python train.py --norm="rmsnorm" --positions="rope" --bias="none" --optimizer="muon_variant" --lr=0.00348 --schedule="wsd" --decay_fraction=1.0
MLP neurons of a small language model. Each row is named by its layer, matrix (up: input weights; down: output weights) and neuron, and shows model dimensions 160-287. Each number is 500 + 40 x the weight over its row's rms, rounded and kept within 0 to 999. Numbers have three digits each.
After each neuron's rows, "fires on" lists the tokens most often at its 100 highest values on Wikipedia text that the model never trained on.

L3.up634:470534493499503466518541516480457537505486493516516534513513451464562477518480460524458505552460549505463450483499533503570469466541487528545494551500453454417495501501527573501547458486483515462465496524441471517524509543526429515543482422485536549512564503556473453540485428541512508410524525538598507473513422462548551475452484479566566484426568602493459461484493461433463518489541
L3.down634:464425430542545520510379503503473492517581481462421518388525429517495534447536508541530502552500521473598522491456461503488510470505586521524433488483435464587505552486500491471496493491452527540484491499470552503414420480453484558493501479481524519541520535502391487517491503557496520411440502475541527489470514458572448494516506483422463393543446543491448537554494496550512548543609
fires on: "N", ")", "ed", "}"

L3.up841:411471443505576445446518445579520464484477506467502497556464501500525476493516448485525520434405433568493482553541542513473493532495495525498460562583508489491560546495422496479525423521466556449498394488495500474475440550517450524518505461508515437494428477478519545487499513553516479577514520485491573543518540453487518477522460543559436557477437499488536561497469544515533548461452
L3.down841:474499498471516430543442549561446441532456555451499466454475452486473495474466468500560499451466424462525526567504468435501527573446473599491485508526447456518530464479439541488520477479504515527510513488576487480477471531482491540518489468478473419502535547559538540581438510486532514406536520420531446512547517427491500469530522479508515513474457582570443529483508544474504555409456
fires on: " her", " his", " him", " This", "s", " this"

L7.up475:502570503510473457514465475440504503505456508486566482509501563521528523475443485433615483499564464440492428559521432517421473497607544469428509483538535540444468586497492574374547488526496449550492548555540493550514545502535510603492500484507572447503468576458494465424402526529567493492456421492551496455443492495524497492544477517525497499410568542455532435463490467495502458485452
L7.down475:487495477496473466567477448478506514490487568514485461442487499496492478469527506578481525517568552472555468519518488434520424458519494462468464455534452533505474543490509433548514468468432509534548427499472519482490534523485447582480454471526497453603487535514438497482519464526522482463551412474524482460459578501498514451531395532524527497473472407537482418493456490515420511517438
fires on: " for", " spent", " took", "cha"

L7.up92:480508391532542520463522453538493476496488436514423490506518485562484502494523477478513446517500433528481537529532539584496545483489516411457501487501500446504512488503496542606514508454487481492545453463449537495543467543480478554528561605469459445513470454505482552530513482505493569481608471478491474461466569493515518518535518488497475473519552508510516500600521443498468483557525
L7.down92:553490532475489476472469524509544506453514481530482446452532594477561472502482524487475530510513517488453434564445507504527462590513476544503447534429489519558557498541494481527479606451474443537482508545501470518496486488462490571547550575459566485476498520592520531504487436516479497517500528542510537463534562471485567457467506595531468572448524539564468534459550486551515546461515
fires on: " (", " production", "na", " Opera", "iga"

L3.up757:552495449467484499508467487562443478460484522464446504579481464451574479518460482484478425574531458454491564509534488519477499568500475537533481524463555455523498489453487465515491453528480478522503528485485518547514500445484519428515564527476502474527509421481431497475545443563524418407477485463539501564514494499389494456499495476515508400451486605572472469454484550521477537536505
L3.down757:502529440540529491436506511503521442493563543511502471498450513507525485499537492573473505474437456560470521494492510446515436586454460536553439453462461598518538545597481518451487491512523558424538520563521490527452517566491478482444470525518554529447515512578566412544499528478547485554486530467476445556496461445445477473533466532479471411452402525533525503609530514522497532536458
fires on: " and", "\n", " by", ","

L7.up810:457546490480517553458463536508454445515536513479478460519550450596506555488484555554501467478520486457524516426461543424583589431473496486499462504482520502542415498443534566494567547501507513509554522503467492524486541434390484491462497410552587568507492491456482519555534429466485484468425598538524481477560452573469510524519486456487512546476542516506494539514470511472533498498480
L7.down810:542457500458553540485507488512553473472574430525506482526513533512541486494496502479438553473517469541502517538493548580493528455488482425504482539517537435465533491453530544481482493409488511499513507499507471544456609431553587525456496458455488454559528503493498518489528538573518562677505503531484497536490522520423481480486524449458478519529490463515553470501513511554566538476494
fires on: " in", " a", " to", ","

L3.up472:522492494505517442501504478515505492485480454442458508545470508513469487523502531475440456519587530498505515470546547573513497439584512534486485568449531430502496542547541473551552559522477405526480514493454473485505497473546541499454475482579492484498626450455537498543533469522438506532533527439559484428396546534478488488512554499505488493554577459547469460497592534524491509498440
L3.down472:519518508467485480514537535530479488439484567475475487400567467563530527499456448399473536469526484511524531549476506459529576553552502485509460495458507511478507468525497536491526486475519460478437509515541395511485539500481461600528542514514528458502503506503467496445522492438503536486479528538497482564584586519557471462512553474518467470562470511572489542490465468508481440428533
fires on: "tor", " sp", " sh", " Sp", " v", "w"

L4.up17:538562489583535441513524543500456489536578579476541506523431502551531570474480414517432467454505529528527450441545542489530570550502535562441439534474533386468496480503502526540553495462509435507492469486457557511478493430531473484431425437510503483516487571524398454495395502518504540478500493540482473411457507549511478429512460498455539498494497542509510561503567459504486558515445
L4.down17:571449459554528467494436519468517527473513517447415500468503463474483468526427434516499449539517481521488542455560563502485506542489489431500555500485440566501482489477473475461476480572542472427465479445473503525496483488556505510570439499518500505498554503463464505532578520554540520467509491517528461517537526496504527482553519498473497462482552580594525558495535475592508466538472
fires on: " and", ","

L4.up944:524482480465445534484484495522452501492495506590470493524492566487506504496466488503431537544389483536603472583543489518573596460522500496548445494454502448459458515529534427549483513401500537529510518468496506537480579470543569506591463525538477584524472574448510459510532508460545509514584478523477513512497572482459434461490515497502498509536500500511460471513562467499490503546555
L4.down944:536491496446501416485549554563458518495488491503564432554512445562441478495518571444531523443584554475535543491471533538621497498431526540505486456547499519537582529457483509473454577474501506489445386552489486510442517496486480493484488475493529509511426485486501553499462501485533476452560518533519396506481551512572528469449498526563501468411561516519567466489538456557526466500503
fires on: " and", "xt", "ce", "ent", "ty", " after"

L4.up837:518491567564559515457554477477508507499501537568488480551518505418506475452474492467490496515513579479496511553521523485500540468419496489553525487512511434485482434530470502455513490520464490519476433512461526516472503484484540472529500482483494486495533508500451421437491482563480500551474470467473473504496489462509430527445482513480544497570519530560444468516426441531537480534474
L4.down837:501503467476518476483522424496430432514568482460535538516449570509525558466538494535465553453480528470543473473474469511556515500548547486500497499491545504536513566538512499529470410486455543507494602522497557422504505564523465432490496486484493486582517494498521529509518526530575496474492493465520580495533476536435536592540559496522496482550487538462579528568526484495447521491491
fires on: " of", ":", "b", "ula"

L7.up557:443423475440534441607448465610462485481504490534467457593504518488470460455524512445487545543507499470484514553501536494531521465444488462464451500469560441526468436476469513576459508488525552579490563395470544524505435529594527498444523488527409508514548494516584544503560483463510485543545491515570467482505526531408505461482458458517458489493515471536513397543451531495535513569513
L7.down557:507459545523472603542474485506538478499448453542486511502485534538513521528465511465472463486519467489464453471551533518498491547507539505509413451500461558548573476505488493450470537520489487433469446544516483520480450559396486465570551505535510554444430577553550514493505534499468492696454550483485553447473440551587518488495512561561483522459491515536454510565447580493523532470570
fires on: " of", " in", " on", " to", "s", " Succeeded"

L4.up132:492483513505574519592563522447508521504553448465560546449498483543449524528579483449552584506501532535545518504451498486528525474503540523431510616500526433491527545479500471453437497570483516503497542430500562564558525514501569513502475421546401524540516420493524464494507566509522516462594482485538539545471437472445536466578491574520487536477478508511490489491503436538501449512550
L4.down132:513460436557454480497564504457583565512454500499504556445534527541523496514530515494481570514503531476509441415543531560496546448454513587475510471504485498529548529473483494560452519583411473521431496468479509512523473529520476527491483485492453540400458574433556456466486506468527512445499487511530544571484556484519511537578506505522480486475514514459471470486480424508564461518478
fires on: " co", "n", "co", " Co", "ova"

L3.up55:485466507488512534467522489434460500458497543492595489474471566521513498444496487413552475461498538499558467478485503500538513517542469452396496468492503469500562508508545475505576513501544433525501453466484460542424479486484432481540525485431504498472574482438534525548478475516510474451535546465553517466469403502439475477529538518525561487491507495482538443551494475503556476501574
L3.down55:508465538535508491502490484556514452473371512558441485520533522539480539525476498515501564577519501487549501455472415528515412567465516483529540553453493489541494536531494539468511485541508507604473483500496461436502503505494427566447517502486453502461403541465513474544497534511580484588457523470510452523604482460464508538485502377544514466501553509432542549439526529497537496551511
fires on: " .", "\"", " e", ".", "mi", "usc"

L7.up646:507527462499496508577546471565466479557470464523501543456440508503506457517565450508512520522468510547519534458482453449547483536437483482493461492482442532378489479519400395494517522491521537503466540461478435494519471491484538467572523515544507486510532474413521550595548529472538464501546571430496583427479457576491482501508459509511475474526474451496528440489503494489452499589560
L7.down646:524517537475491502564483532479542524525522474516534495487546503467492554555465440513492521490440487463480473537457446464516563478537454544517510513478481502501573509481490501547478495522541525392534430504491451500495532481531542525490485469468464431508499450445404483482481538457555517576494444493552506477502488353382464409560500502485486573499493461487440493480499548485513476492498
fires on: " over", " than", " Over", " only", " about", " approximately"

L4.up382:485489496440553504601518462495428530467483449492520484515507508510525512500551476540531530476514513538554459529433495471513480450467542519477500464479547549538466437454471432489470528476548440468467484476523452497454481431474454438509505514439411451410573508523549397504536486538487483435448533492534464546499533495493430491478459495555501473549535463549515532441547469507454464510517
L4.down382:512492512532529478560451510535539484517514484460489416533505484520505507510534505514473461458469462505494502393453526531526555493504477513511514474466423528503550556556531513420485481468534535528478540514606474537459546496447483480490513516548486544517422540477547501476479597479508538460484575468450481513530529592484484507522542448538508533557504418555564508496519435471497405471502
fires on: " under", " during", " of", " following", " to"

L4.up580:534560473487605463438513496552439488449453526405528463520551538473547521489448482525517530542474492496437513407482510534543498613506434452451540542543561493426538506510515410489484560529524431479484493427472519473508482463524511480498549511508537502562402474484409503501526500454493513502490520489472483528452447519512568464545566462506549483518512532471555477548556452498518505509494
L4.down580:508546506547546462538484524517453453548556537459520537511502517515523490464501530571396596465524549519537521561518603472515526605470441490537517476537544503438507443470524555508446539493461518539471517494454439432480494515546481532483496527464475463553470520448480548477429449496522484507540537468494487465509517477528554426503548515485495494492460545473444517467515509523470538544458
fires on: " life", " grand", " =", "Personal", " family", " Early"

L7.up679:525455526462559513489499492443476544405437531520566537527498521511470514515438486569419492515503529432494548566480541491530472502499466458500501485520492519505506520505503458566518516481425494481543515505505471529474457434511434497492552487480457549460469566537538497505523560475496446523559501528481507495462509539495517536482525444467434432498510456539445456539458526560520522559568
L7.down679:533483543573465483511531530418418465498465519589518525490448480506551497446552509547578527496530503519552446481492491508464459520506574489493492527475578495561552528524511539531535522520519535494489478546490529501487480571476507521524517491476501518498461544565526443532525503578503511442481424511523480535548478561480494542424456506433471531540449521430523509525470416513549462452612
fires on: " U", " D", " T", " set", " B", " L"

L3.up683:492527575457533505531475468530427452472516539539483483538462538601453460460552499538586451483556514524515514545517472508488467490533486512481558459463513433530464546439527495487569474505516516456515487483568403529521541480524448552601521481497523455501481480523645479490552509518490438513536484497480480480417461525512499592509518457517481531519523448497485493514523511547459446524486
L3.down683:521415499448469445536438557542533481501493527512507520514586447532489478521500557524530571438516479492483492506522554489552543446479458541590490503440578534534423592560451459410427521557408506484486507531446484501512489460530510466526505466511416573511462533486486485562417534518553541543432495486446477550474535488525573519479531511492569517532512517481513555471596514496512562517472
fires on: " States", "l", "d", "ti", " Kingdom", "ted"

L7.up873:501508549567562444576513515488445407502476468514526514525434529467531554568591443514525476505540479467523518343504508487512543466475566531403411472466503505497495530487565485524512468503463499528509520503464541491377510497534511558553526495520516502555499556465491442513543518534500482537468536546447456498459420519472482530560452441513521510409463580469564499531576436534459467501542
L7.down873:516572517488531475505526512464522535546422504504460507481457462512603522471480485489417490524556441527520456513492495450452557498450509509443532550511535503528522511535532565453534510427519529536579457542509511474506499455489546465533507584583535537482477546500551459504499492513588577579454572591500500559520424503508528462492438436477432501465514487498440516435478526549450537562448
fires on: ".", "=", ":", " .", " #"

L7.up81:473467500452416491470488538513522572500472598551498502483514518497540430483491500481555485521522467532520511525423536511540494493470491495482448491520550454482526539470519455512439457451492504504556474511519517424475501558490490485505463478471524451473566494490464422526495484499542468473565597499509487468493501467436512522494565511458567520415481485529508487541471460515527469536536
L7.down81:526500512475458475425553467463496484476553498519473508542456576519508472560524498431429528503463460446551500516475521479533516423491513472458452489414520496549472501514513546504568509468490495450528482465458396494488472459518498464454501503503483527554527506496494411509453443498477529565455480477433483481472481559528491502496494522552530490504473535424550481507500500459422513552469
fires on: " inter", " San", "m", " Sub", "t"

L3.up765:439495502512493489536451541500488494545526531536499562517512525448478545506475484561450495469552485473572500499584521498490429442536584602488511452496456480495474505527472552495539497609503495493512527377434569539490476477549496443456461535421517517446487458483479482525517515499398484524475504474494496570534494493470466497428503562504537482484515416427519476561532474518491481437465
L3.down765:407457506491375485491503421539508572489491538564495519456564486540492471518459565474524496492444513501422510466480553446498528521453513473514549519431431524563536549599489498490421471486505485423418476468547510452515480465496526532501481503457482600505536466464543549573494448473464587514420484530527533537487580474440554489503473404478475524513479528526436476515445529546396456536465
fires on: ",", " May", " August", " October"

L3.up690:449524452500501493497539464475525458436539449485526528471540483529483536538519491539528449487564527420460561550525457525505497469537520490495502494505460487504551530435469563528487473518491559500586490527478518535496567543481478506519503494496488502553483476545527566497527500487440489534491485496473472506549514509482466458465460480554541551496464560496507496518487586505526459506518
L3.down690:436560530505450470495522556503483511495471482509543560437484476466466556541468469492464438548507579505416559532475548480514521486488504423538500508507544401571590493527533516511470552550546508462487595486466490424447531436493494525500537533558603565431427454530487572475479541442520504556493449512528499504495519423444491444532504462532460501626500499503529529424420490479476480459612
fires on: " |", "re"

L4.up585:475476434460521479488505513513550459469422514461484532438448430544469455484515542442478591511435506539549527518570450516565510528540493516419477535606512526460519499565541527513513510514511517446531521532484445460492456463531459461497525478484518452501545519495550514470582500516494487520488582513523487526503513551484521500453509543498477539481467459526440560542464543484511519466448
L4.down585:523511497507461527490537501508533513467432520503493517537476564507585447498466483477446541475546517451543452495411516500514583525489543488467439418507429443477564513547518567456489508490549425455520536563480485527458488503495566554510497480479524485528512514544537528542506464446470464432548478512503574541529483453481479573468431535493512500485351596526570444478481507527518518461508
fires on: " U", " T", " Release"

L4.up733:497560526470559548532475442448524551538518565468437514560498514531516489495534470441472508502475480496505547519499498534477544495503483445396566492459445493452539526551424528536531463528459526450518479506529473532517478522484519485458537493411486512558429562463493402428440568549520486474518481511515517474523482541517557417509483473468483451430420527470465502481623403504445508537495
L4.down733:501447434519527558501556525454520511513579511430519507479522475584456497437486454490464517454521548475531480504483489500598461529531526447485484560539507527434508465453521494529559493537498479535410533535565437496484490499514536514459436472504547524488430520440528466440462529492590486416424486627439533474584514547500487546482426444413547563475504554468519538485523461455508490437456
fires on: " acc", "im", "ea", "l", "av"

L4.up121:539502424526491464512541472551527449530417576471520480480522534524521538451524494473534566454493420506529445481537481518444542520563521539495547480444477530555467505517579483465506508459426460465515475570437456493513435457485422515520543499463554484487532473483504521500477477512502447448483515542479459457406503548551484538540473526558531518458529509574559486512514541538489466482526
L4.down121:448447559478496521495455474568456550484452486503495504475462495489471536427527432512552466494496472533503475507424464476485451533424522498498533485516512451500507432492505549499519526514483550405505429558530539556462549502517470589481412565508477567476468529512500442523497581482505496617500541529487503490510471448545478506496489473598571489536460548612460551472511488539557497526462
fires on: ".", " but"

L3.up481:503486562421529492544477506450529519515452469508511515506514579433523430465493458484490500482524498461555445595543466460491529479453496491512500522475501506517540517480464475499421497528441453479495477507525470519456577484476501499482542541522503523541560578480544490442520484524574445548487555521494429528554456499495471557496473506514475459549509499499515463545515462610549456560541
L3.down481:555485445453468451450452448538517437519525564548470549499534531486529515398464527490490489476457480473481454508516492521476507501522464508495537480481493505541528477494398529443543496519580484524506553502455459518503502444436503548517502517580574522504539513490520508501504527500464388395459535487498505472521470465455569481464520473463533497520451490475410536478463501499562458504545
fires on: " by", " to", "b", "ck", ":", " of"

L7.up535:520512543517515538533466519588476519609468480500512495484574552496510501519480473462507530482470432460549462470493521520636462525530582556520480501483570508465497448485525485530480505562449476486492587507466522510427487510488533456557537549468500526451535550421443454501475520465509505444484548475452514498457399561519521535546488462467462450496537585485495538547556397528480513459532
L7.down535:517477498465460484533507439558446492481387506570426440475496491499512527519518504498473534550488408434521500489464507466553510548484450502536447501419484463487503487516525488501404484494497492532545451472506521564505509422530504524505444509540457549571486522508507533467495513446512529746481491527518515485582455464496524522473539481484475494429534550515437476449562550514499514514527
fires on: ".", "\n"

L3.up840:510509510543571552456474539476503456563501451467502495417460519542510564486517471447496484471514474512510445478500501488518504487539411540474490424542500498464566516525527516530478516457493531454497453488548489456480503510506456519482489393521528484540561558553477417477455577526472416463535456552492480515363410463481542536475451487592473424468463596486518510492534514484554511502461
L3.down840:502565492572497498549473475520525453586525539537495553529534364486476479568535519498520510463535545514501475516538477429456484496570507518530450518500452502564496483529491463462539448507535515486447562480535415421542539476523484404474522423533422557509514488503456589598501402528440478494444482423506467604479468474496530495497550481478510484559484500494481531515488488505438532485505
fires on: ","

L7.up443:551477477544461566554414439441617485552483492493531502497493537439463470539497436491488553501483502485504440582432500553438488509519464486440463419516513471498498525471525485516466461468514501535514481437540494533493470501473538530484527427534499507572511506486461468551525517483532536519541556508433520481467471499473574532526520498456510551491423488395554534510562533425481493517567
L7.down443:515507486505558402535569498488508479519518542480504424499478535438470442406523430531518428528501461498491527555451503516463524443503478509496497492451560540499488526510536505489522529430558490536483500501517514577518573382493464578500465516471466448486506520536526487519511528498593448519545524499473518479570520481523537480460477575518480520481530485567456533531499522519562461566477
fires on: " |", " Episode", " February", " November"

L3.up774:584510553544482450542459451482510482519504436462499461479572479500539547506541485477454522490462534512499498482513474495514503486476427475422529571513584479539496573520397463543486485521483498542522454435557532527531521428493451518475485534493582516480532524467493451527484502488517498489410576425489515415566470443423473510510508533455476505524522553493464572538550498528508461433517
L3.down774:530511503479496489508537547563442474436474532552479537484521465444499540522505525484558493494531448572470513472500464478488480516481506491527511551511443497542537474492508536567426449429506518490507544491503491544508438469481549498546479513463526465469471508493516551575465498521505558556460444497452419544532539517565513499553487483558508497469450586520407542572478458414494498463508
fires on: ",", "\n", " Ac", " |", "ou", "eg"

L4.up214:520431471536564392481526471490517527503507479475480526467481522477444522517507461502499404400509495538455530453510513441476516511528455522455524521562473488561484450502430502492470511541497487442464539562470528503475465487619493510548490520441435480487550504481501485524564582566524531541503468475578492520517473481434448511514502528466514576531484491512585451485445534434504541535472
L4.down214:589428519547486457582531522481514488551512487512389522462444463490542486497449494495423521490497498536533528484463513539520456535447498483536498595434517442579528442537474479465460511585478466537400432544494479548523606447444474477447543485466493507489443519511507531435497508457478460616482568581482549504535560480443499452471492439557514529581496503564478520557462535465511510487514
fires on: " of", " to", "|", " about"

L4.up41:469558512575518496481601479465503523505471484530498552544526494547556479494522470472459457485507474483485490452489571477491461508537456507552439548481497486422458468525454498418533483507508521487519493552493514505503570508476450466461538473437449539464537510496461486568468461557430523369548492522498494492516422422431546429479485433514524434497523488440538545476546497537425496552500
L4.down41:482440474465537484481458479477463429495564500476519574462526499534467443540474586465494495443549497588460535567527452543491496572512511505501502461513488467602482505534467516530462571549523520426458475532481500473565475548455544462564475358481475595415498514530537520481462446479506488538525555451497520514514545559472536512460495532526460569467538500539577505487519489503522552514483
fires on: ")", "al", "\"", "'", "l", "ed"

L3.up632:514473541511534547503510464493478513462449492541521500514558520446448615550573467487507497490481479463490548540487492491490572520485511473508538493532506548424454560511470542529491516473574529518496452525511509442570497474491580514458516559493519481449500494522417467473476530523449472556497501513482469530522521529497477470481519455450437522424470476454596549586484507519496531475525
L3.down632:501545514507511498484530525524520449553489510468518446517499437525505585487449492516516471550541531460452570426501501499419510451518540479584556450542591487442533482563506496491504486475462527490553536457520555527469523446527533542563490498532479491583505500536512562521543484498530525503531514523490524451501549470475549484442491528466435597516382523543508445491485510430455474473528
fires on: " at", "ru", ":", "rou"

L7.up808:535459440479467447489516554512495454451438460509564471548450489564527476514546513463565470451492530491527545474558493463461544530459532469514476488464460450491428514518492479533482482504531535402606443469528591456476520484478441522525582435535512492485494542418517528558477456533548524538514506471499522528474478534474503475449440506536493544510521504491512569568551479446510482503493
L7.down808:501517507443479446539438546489458499492496513445432441487568505532446526546443607484464530461508439470503503471557540484500513506510524487522535628459537490508520417568482466555498493505458534442480481481547495439510533467543492546509464493466486520505487521474528497567432430439565481491502481539447430477537473546508540507519489526534475524485489464488492469444515451487544543507431
fires on: " his", "s", " her"

L4.up321:489530568522555491591429501588527466444454498472492533592496558552437509460540531454506519494525448485540511530528487540477476496512443460463514464498462395496442494518479502455511538487505551465455529521421526539484462523487423480530530487482557545494545489532458481502431538524581448433521503530493530496537486486514416510546510554502495530517511491474468500545530581525521503478438
L4.down321:546540466436430532514490483552486471459452441485381515460454521465488508431493546371443496511523430521471567557480505633504483499503538472547426484480424437552546523556464455497530515469486461478412513536474512501497491545479455478522481500514584483489475531482454536549546482535525416575481435577521469514550479498464518512493534486539463531504470588458507514545476514447513522473497
fires on: " to", " up"

L3.up434:509478575545554571472492508556522467535450516408569501574521493516498492535505459503450503529473471507479478498569465448584532494567453565504442476468543494469515481527531504487540477498476512486517469455553489517491559438526469470553536425526478477525493506486545456504440516482520474478522465550458477573464474559470506558549525446520536440550496467519517555465496596539504498527515
L3.down434:542453474498517563468532529479439460547490554478541532477504474535489545551466503440477435569507481474494504458519451489468469564532446476549527570468486515490477445481518516403497477484536527506453529505418466515479478539512510472465467549472490473594464555501507513504557566548558465558504475548484459568568536439525485455557490487528435509530500405507491542443471493481586484586559
fires on: ",", " and", " /", "th", " or"

L3.up507:454471539541530472506496432511463504501489509477493555455576467510446517372490500486463429480430525665498519504574532561493420481513494442556501578487465546468561565428445440560498544519437491551452541451528488509489543488493519526495577500489587530477544542513517525545554470493462539435509528490488522495496518530479551463530551485454509525477533438507479476534502460517472550539477
L3.down507:479456471495516484455385441515564511531462515580429512508463513499543535549476590447496478506516512513554523528383440578494533597466483544490495512504419467538411468534583542468505451547496429409468470504543425456500509545473482483535506543496416539499522536508475470502463503525511454495508521586517474533535516489442492539527423468534495568541442501550493496539512477507479494404464
fires on: "ing", "ion", "on", "y", "ment"

L3.up226:515569559510478482482502526446476513430447393491566486469560460480567501507499545501503467416492464609525458484558495555495458472513524457459520540444467484451431504511470486501555485541508470461429490539498504517475424485506455497467421510381521534497526576480435523539487541490515482451526506563456511545529508529472502482482478514503533517461550472490573487446532511491576440453567
L3.down226:493502475503430533486449509528494461533463499480464547507544399485581502499516509511541480522544449514532527468460490546490528540511547523517550497452478545498476509513544539440555530474501499495521469474538476507514538528478516506462423538498482515416521528448477525523426522458471502495505455566517444566551537416520423448457485444554449568503428546474428546448529504440495518495550
fires on: " at", " At", " in"

L7.up513:514435552500564502507561461467502554465503527599500505525496592513575600471431495519488442484498500555426521556521531495462429467491511519519483458538569496372471519430498503532530467537448431454495518554480488483556485464472478462481475439469484531507493441521497419494542533538444504470474563539422467456513518534452515459498532535486552518473489499496472545542546485521453526525460
L7.down513:500456511408484449470522478541503388516551508474526522499546542556540482535453552508377579527469472499479501519462506531521465496543499442474533504506485424468485504525504487439530501494498505476518488515477479548500561480478570498542547423541511436499463459513574512524476494568500501516392482470534476467498511469460489496533507558517520463548521503554505482461498522545536504518458
fires on: " |", ":", " %", " x"

L4.up334:543520464438499542580467484553514400490484439497451530525474504514445547517474518509437560478448452489492515489537410502463569454483575488360469454545457512540590516412560528507493482496459425491528509491484500502523490492521466449528508441507505402497462512508576516527536514463514433518500485525441526467543475513491533471498467482486418566482544481491548539543536472450558506513479
L4.down334:603496457539530499487525518441472467423540482516494431430489452539516521480494541454487496550501499585494525495477503416488541463498449493504499481508480438515491576502473542531480516522511498532515496438586491518551491408581559445487488531561537529465527629485493556496572492501511387541501507431517576493547517480561455522526490506504457514534456493516484496495521528562557468507545
fires on: " by", " of", " and", " &", " with", " Over"

L3.up250:478518481518561578486525483484467421551441599480476490464517550536513545507492442526451556520492569471516532489525559520516432505526404454451483568469515536425514448436438513535503430455488548498447516491478540563451534466530495496481570476521542445481490506515516546508497459479446503495534538491530542462389494460541473475616535563513449464498436477505472439561509463415512582450526
L3.down250:500537464440497488500457548606504527496462510500519396481536571568509488515452540536502465507493549491453512472507542541485452598518533555582501490500510469524529537591478474427498530557512479463528510456485463487516557544465426518474501510469478555476418517470527551470455446474541499551532473491525499530519552524493490490505437519498539492541462490585529491451540520498459469425505
fires on: "man", "s", "on", "y", "ley", "e"

L3.up298:527514488509514588507483442516444524506557524458560470602455474486511483444528504474509481454513479541484601454485487444486516539563527482506515497556467504443453456543495507442520457548487475418504483468443511464408509572524544528450562474499519502550521438504507537451490518500493515514584484549457441502459454469487474493557493490473461488458510443514483457480506504594551477470491
L3.down298:510449503465545475519492489486462535465547479500484496557523520583499535552475568534516547507435572490508505536493525603525495586530440504524579555447496443491518544529495503499518533533510505493517540529461530455494469438438434476448460491494515438479506440423501474497475556484583541547520499523469479514481514517461458520479473543505525452493520546451510466478540489471516494494454
fires on: " as", "ck", "n", "ug"

L7.up62:484537476547532525554486443505545536451536547464463529414487464521522439536583539485487528465558546446529517571492515529519573507556484437476551522497497477527472554499496430546518474512505480545515515529504530506505497510547508475521502445529529395476467549444513465473552468483520510548497443480543485534483532515526473547516530535536488483512488504519507530486504472493518515464483
L7.down62:507456480466431513521467504481476525480476529527508446504425435491497510550569474490467504500467410510484533527513516524451517484515496517586510520442510515596512479521566544430606533499451464561474515509500489474573538518496499591483538428527438534442516471459474461467495477485474555471488478543445527466549503556512462520509474517467534478506514469513536581499571529540569420485500
fires on: " Sp", " Sch", "sp", "P", " votes", " sp"

L3.up312:533533518484497528516567499511504462485504472450558592537533450479552516559434503541410555472503610508562532533479508497505533502577529392425472521453513439491480512408536446579488513462492471523459509500435503523479506460554489475525451417463538413473495555465531505501496512471511499537507487525417513512443503526473539453510513507494504472468479517457456473498476449497538526509415
L3.down312:524507561471497553516532548589477532562536546520439503451484459534524521489492496479382536550508485449487492493588495496444515497477483474470486581506520535598527529515463543529518554504522550509492519494498454462543532451553489512462501498517483469469548490467480529571437538511474543542545488547395464505517533484515511399539480578505449440453520559500483508514555478547469455521498
fires on: " &", " and", " subs", " of", " dem", " adm"

L3.up430:476563494538511464513519476541479451521504531537464569487521522559528533499509515424489515471509439469504484486475477509548512455493413547502415464489551440491518543513493430469477452409562450514513524538504541476552562490510430517478551533466515464477539481495434528504545500451516530494433490496545524550494453463449512564512439455511495473535467424504505492547498488479551412472525
L3.down430:408501483513562498495508521461490441516452535521505504471415520516553534539551569544527476508561500485581484498540498446470517545496473492489524519544455518509554504512609506532458499460441505547357455513438534529491526509570525526498464535446459591435468488539537406510531506496531422519488492507481536466497526461564471567525502451456500508502458490497467479566502498489521500443505
fires on: "mu", "w", "m", "p", "qu", "z"